config.toml
hidden_size = 192
hidden_act = "swiglu"
positions = "rope"
rope_fraction = 1.0
tie_word_embeddings = false
init = "uniform"
init_std_qkv = 0.0314
init_std_o = 0.00574
init_std_up = 0.0314
beta1 = 0.9
weight_decay = 0.15
MLP neurons of a small language model. Each row is named by its layer, matrix (down: output weights) and neuron, and shows model dimensions 0-191. Each number is 128 + 24 x the weight over its row's rms, rounded and kept within 0 to 255. Numbers have three digits each. A neuron's up and down rows have the sign that makes its largest values positive.
After each neuron's rows, "fires before" lists the tokens most often just after its 100 highest values on Wikipedia text that the model never trained on. A number after a token or word is its count.

L7.down440:075159104159134121097119121128112146128086110120099097162093148153093134165187173129119131096166148118157114133192109103116165159133164125129128144150147170106128106116124110173099114127128144146115136094150132132131132065155149152096110108094143128160113124137137161070100148118128158153116104140112133102099148095108085144131121102123123118135154113126167130139108116107084114108129161134160111129135138144140110124089110117122121110145178122146105146123104141148165106092121143088110146125160150135161141121075166148097151141106108108107080140095134127099125103107103114108
fires before: "\n" 22, "\n\n" 17, "=" 12, "don" 5, ")" 4

L5.down258:140120163105099151146137119146155147096119114096105082080132097133115158133133135133186146102148157093112099111146150120162100083137172147137108144141115163143135115146081127170137093140106099116148130104137115114098148150121050085149140136127135142140160100147138104132128146094135087112122128130083171133129096139099141126155131153174117102138179148116106123128138108115130130157145182133134103130128086140134125148103110137165095085126137149168088111159136102122135118119143121067129170088150125113121113127151115121085102107134113140118114115109162100108157103126118161107
fires before: "=" 51, " of" 5, "z" 4, "," 4

L8.down412:120107110145098151140123084174149141110161147088113094130131132118170105120162140119109149157174096144180105097123104126153104113131075159117114124068135155125109111112155147125156174144080129139137107122121135129116087156101103136108113150095093106096079117131093121145124162080154135117152147130101148131104092135123099132135177122112119131147115144148128161114161181139090184114116110135101122140155123145122135112100162100116117133175125128159146104113117152119176105156149106104125069133120133114127108163169155124112162119143118119127161143104157111118112114120104117134
fires before: "-" 53, " |" 7, "SR" 6

L5.down643:155113123097113116127159105116129140127102118088072073143166141159101169125153111152114137127150121113159142134115146130151105102120147092121108089128114181122132118136099126116200110109124149137148121140160125134109136191118088133133126111154115141100117124101098097111117105091114136121163115153151118088120106101103131151136137126131129097087139134087096134096141118132142152167109118141132136109128192126095134135137103161112106108114163125104157102134143150127156169102103096141123086134098153123178152137141110139104099093093131143104174106119118109085170133103152124075
fires before: "-" 65, " date" 4, " the" 4

L5.down429:118106110107097176117115089164110123104111133081088159138129101096124141094126126129153091123134128134151108164167169124132160118148148120124076117142099151123126150124104084123153155105138099114110126092170093107156151120124129141160126132164152112116135151160160140116128107110132124141104127109094143145120102200104179180121107137134115100174164138124142127139130091095088171144140160144126124134100091124159126149160162128110144162149112107154135109147107117085162136103119178119074127117131128176142089147109152152094118108118139132122097121156126134134103128150130102159
fires before: "=" 84, "P" 4, "\"" 4

L5.down333:143101129131143123103112124127113140135148110105151114096138115146058145113112108127175118136124052115105134070124145131147159116154111171134138137144146121128105098138123139107121145114119107108113158069143122091125122119113130151145111103111085120135128106147145088129167085133110132121101129162098096133137146122108124121146159119112143099169111091147123104126118147058100126103162073123140151144169122162183174114151110149118143143092143096149113162170088152139096094154140151182139129110123145111117131132097119129078119146155135149136092116132161132131163128101116123125
fires before: "=" 92

L4.down420:161108131137089119109110117128137119156160079086132140133118107113114158129074092110115123149140158122150126140119130121150105150145071078139140111116162141148105118127099104176152119143157126181125128102116129125114081159116125106156124094093119136147146115115147165121121085092147175107139118150162122139088114156106113109113119143118094111152148141145111166110155164121101112112087178149117105133147145144107099147123151110119103115124128146110154134108148158151163084129132105139119123175138116122158114071149115107110116072121102069195119129128115094139125132126122169120
fires before: "-" 50

L2.down404:092119127122140125114118096109144085110115117086143162137112150156173181153139114134122129139153147117158118128149144123121153121108163120088113080145078154112120145107119133139157127083134139122123122116129097150139086111119204092122112113113075090153128125112146150104102127123144097157122148113160096135109151142156134148106112149076164083166141113149143108123135164103173166122123146144150113127112142103103118075139148109047145102134139144142120140145133136142100124146156128118179152170106132152101144132118155155109121144163118118134122146159101112104099119159107157153
fires before: "-" 90, "s" 4

L7.down737:077152120101169093109087115154127126164127125169092107094131139127169154129120137133104139107104170082100135125145123143114132143128123116129139134143136088127123155151135135098120112112139145151138128138096129173144131141127076181139190138136133104114104122143130122120091124129124186125123160107150117136134142145151154139121099097125069110107104135113134163093087104125134137109118160094079144110101119082131087151113154103147182091122144134131139140130124154158110095120123104133177150191113112150105161145100092115145094159112130096122133114140094089096152131148159119113
fires before: "|" 31, "-" 29

L5.down61:140142130097100123145145090133109133139140104093132164154133117137132194106121150112123102142113133142134172129151133181137115124183089128149115105124160148136149150132144103134140114135138120153137148136166154116174136133123070139086139120169131112138150091144132105126108131107165143132124113113129137152108143115136172078131151145167135168144123088066134107167143142109114123126124128166098168135054154120162120139142139104090142115124110094149141140135144139151114144101126176109075117119155140150129105118131122155124175119133078114130151066150084149095121138158135116116
fires before: "=" 90

L8.down512:139087153115099134129109095128125085124115159119136127129114109130134123153135136146131113090131108100126148165124176098139146186116148143094126116160142136100110128108135123102103181130115072111136133154119169161123142144147095176109125129137126067107155136142116124162142165102154149138104116097137116150117082137140130119158126112125124117127152138119141109136107127150148145131123139097158104161117165145143137104184147116105063099087082159157102120147093096085129088147110131094116132114141115105166094158108085127134118149137150184149125071116146145152135116111158129088
fires before: "=" 70, "\n\n" 9

L5.down351:112112138112120133107108119144145155130123121132131106123132127088140113116171119136131153147138123152097168156118137151162168106126137144128156102123141156138138119141106153100143107130150087139114156136144113132131128111119111109149114109135104132110144158123198190142143129101178142135142100158150102151111103148151114126130178121112126103143129121186111103129108135102117145166152128112135110090154104120122108096092136155078163131061120098139147092155177114114155123153099118188138146105093096125125119146111133150139124102121120133104129155144211176175093177120143102122
fires before: "\n\n" 35, " He" 15, " In" 7, " The" 5

L5.down544:123116107147108099111141142145130130122102145154108117133117173112114165158171123137097133116164096156105127116155145126060085130124134187128100133150136129139104126137118102129150130135190146138110128125147161120126123159160126171183158117141104114155157177170109111161050113152158152136187146132146156116063146148120126130141090151099111110166125141123099146147115118123115119162164164105136093140134125116151162120170118157121147137135148136113124134139098086119122092125113128095151142150109151149139100104109074107092152133113139118132128111125150122136144141116154110099
fires before: "=" 76, "," 13

L5.down583:147101145128138161147115121099134127139098127121143093109131117153122157120135130115152134155129043123116130107113148110128171121104177108167120101109091095124150094095138104119132144144153163126132143176102165115116141143103092142086128141111148139093141107134099113159104158108101143135117160129144113173181084113105109164188129128142117176171148136117141133125145092106125133122145168124150127132103160132156154152111153122142093133134129179167102106124093101080128108134114081142157101168126096160130111126128116090125076135142147140137112103137169105108116126135159120137
fires before: "=" 53, "." 4

L3.down375:114118145112152168132128137112134107139104158154132090104113175132171120135157105100127151132095103138126143130092110141115155144157099135160135129102106109127110122128114144122121088130130139119127128116103125141143134087128022064136121148182136145117139096095114143124107136120139125145141127128105111130131131119121147112137143127122123145165114110144115113133174203105119145145143123108110108099118115193157133119121153157125118138081127126177124157126126120101134169143142105134124132093094125166130138159155135151140101133142179119094115103095223134086104106128107135124
fires before: "\n\n" 36, " The" 14, " He" 10, " It" 6, " She" 5, " Her" 4

L11.down234:145132140072110129168160120141132113109073131142112097148164148146113111118155149127176135165183059124095153182114132129125117119165128134116140126162120109097120136127149122129153123141147148132117128134102138104102120107131050130101132126128098138107108128150096151115126094129143119099135127121139113117160148141143125142141140097137127107129141089160144118143153115148172126146129145133123150112154124102118121125117140131161121112075095130121163111141135158162074117129109115114117107131110129121162142144101141110119112126124149116088142147098254111149163158090130103145
fires before: "\n\n" 35, " He" 12, " She" 5, " In" 5, " Moore" 4

L7.down185:118096114086145113129132102116132112142086095132118154111129144114092139067108111148116115122142148116089086139113139151093169113078130129142166105120098118147105112171125110162150110130137132184146131135129155156078137129114164119127105102173045115140164104108137097102135146133146108105165120120118157084088132141123151157104080134133117121098080134116120129119117096144157165129127134107093126125110162154165093122107133164119144136086119144145100134129140163122131114125116116122142128155138144174163148133092099140138136167117086117118102107091103127141078126145137142163
fires before: "-" 77, "\n" 6, " |" 5, "mir" 4

L6.down310:103158094062158161106095151139115142070171142151112057143145124117092109143086106112120109131112109121098136103150127118116111112141145125092132160113122121108134096159138090090124122131124104160130116112110129094138151177111115150140148122160150131141154131136112131135150126150150148148114111126152090099118153124149113087106108119153079118151134161114137146083160118109140142129164101149138102122131179097128154100144192115130132137131170108101096143118111122148130144104144155166141161128119157158101099166109101101148155133143129113139156082111139120154160095089110164109
fires before: "=" 90

L11.down151:167138115159151154139144145150148139133133157163072103117105117147200141143153115095134131139151162128199098090169130117139113128121147143141153124081103116114159113108099095182167106121081150153176087111115127139143135138114196110111082118100068156111119110125109144141125095136122150123118108147162119097156117097104098126082106138112118125114102132136135165143143152125131118128138145143167147136107120130108116154135108126121136160104146084164111124149126153119142099174095129131111148109144136123108136160101136113122157166125133128086091135156149143149122117132131123090
fires before: "s" 73

L6.down244:108125134143096142127134115136130090126107108107088125098110135123129161115163122136096126148114135123111101128154120143110157131173181134124128101124109099107181137108124118095115113147136078094151129122108131130128193097139038104121145137157112126114143117167133104116138146082160156124145137121104099129099145176113136102120150164170117123134130165131127121176100094132140132166128139106120133108081137124127103152154159170091139127117107152131133097144121104110091165151153137117121066117116115141103123153164134112115100151139118142117092128181131141092127141157183122083
fires before: "=" 100

L5.down613:082140164094106128142111084093109149138145089090085151133135127125096160134156123122101169109157072100107159093120150134115129114140155080132094103154097116123090147121132122118123168103092157131134129088152118121133134101136102133138121146160068150105149124110126153120126139134148101147132108157151102137098129134149098144133157141114137133144119117128128130118165123114112136074078134155103106105156129123133117154088121122139131151147152137130117119161080127113143155148124153172103159123126136177132103117094157138107122095171119135172112146061110165076081100131125126115
fires before: "," 27, "=" 13, " =" 6, "\n" 5, " he" 5

L4.down369:118109114130151160126139134139146120135106108146087084103136095126124148152164136140164130139179167150149139099109129154147098083178138138159146125132156119087163151110129168114150117119145106102152089085152119151141161140132137117092133142097119145138151138090112125125129119092092125093181138117179151125123075143100169130122123158119118140093133144139085153152123137113084167141170117111161149118118117111149148154093173107102133138094088129114163136130146103164148123154157098063141092122154163135120132148136137129092135167129135120109136125122095128131166122169164128125
fires before: "-" 37, ":" 36, " name" 6, "\n\n" 4

L5.down1:138122138146128177110109133168091143122150079105124123119130116140168136113133161117189160171180162132174117106171140135127144133102155139144135089177142121107123112100064092155151115112141127103145120138102121147107140150147119101132095100180124126137084088109181137110111106141143135117167160147119147110142113120151140103139149149129148127130162127130132133136138069112121192142111147145098164133127092092129110103155125160144159147108151136136124094125123111099136147136120158114120090140146161142186110130107151126105132110138140136101072089125119152115116169117117126113
fires before: "=" 66, "eed" 4

L7.down305:109135122113088120195131146143136139106136102097089162132065108144127161145156127139130114102130140130124132102119123109140078130107143113124150146140159084130109109097098201178159136129160125175140145110112130149110084108140151107146135113137144140122136139141145180142124182121091124112132123144113164154134131155085170115089135102138129125115118106159078122150129117133078111152126154140125135129140115138135113138138091172136158120150116155103114124107082117154114069167149173136111184133144114169135144099132126136105112154106084136102151127152134121093114119118115123099
fires before: "\n\n" 45, " was" 6, " is" 5

L4.down207:137133160134171152096139133110109089125120131150089136089124101091123150139148128128109120146166135093151087146143128092152140150115123132134135106158168127147142074139107176147142132154140110149152111105161171127160104126131105133129139153128136125147100139140137139166136122089125153106173160141124119095144161163121089118087094071121117078103048139140119105173108160133114123090123111148141128096120139112142083139103132138152124142131121172140090135088097114128103104100147128103108115078117125121116124100135134139101112104095150142106098151116106128138119085151183145096
fires before: "\n\n" 61, "z" 5

L2.down738:118112101104139099112102097121138118060153171087164133144148090106084129079134120126155118119136173135073172110162099126147118126129127169149139160085103126105088140139147117113091156126125127144138180119163158158113151153130131126149118096068114130122119135106173074142138125180137143141108131145124134167131137133158092138130136122114118127144134114093143147110156122105141116089143147159126090135121155123122124165171118138122094110164128099141152153173137119153071112123143127124086134146118097097102113129139113152117143119140111149188149108150122090123123128134099110130
fires before: "=" 97

L7.down229:143149101131126108120120128104108135152161090084126118108123117130145157119117114133103118126143157119153145104121152116159128148081130091134123091100122123154139020111131074139153103123133101137169140121136109151131092127114138131147144136144141120131134152128118113172169169105110077092107160111119174118100130166115121125107098115109133107121103108143046113131116107093140114166114137139181133110138127173107088160108144117136173146110133140144122124169166138106129123147120138154120132158163106129165134151134133144107109063125123117145153133135145154094173140119125155122
fires before: "-" 54

L4.down671:144120109146114127117143155141133116099124143159089169145077139140112143137146115168128150119126155092130104116171137087144097128138183121124118171119115153171148158118123103138153114118161185172119134121120104073174128189177099154149149149104159118106139134134148120140116125166095139095102137153108159125121149129149154126165139123126156097164136154101145131126167066127159124152165139158142141087130151116144127120129097097144144128153122107098096126101094135105122119153141110121130167163135118146134086075121087116114142105146135123156116106123104086104124085130119130144
fires before: "=" 58, "," 10, "[" 4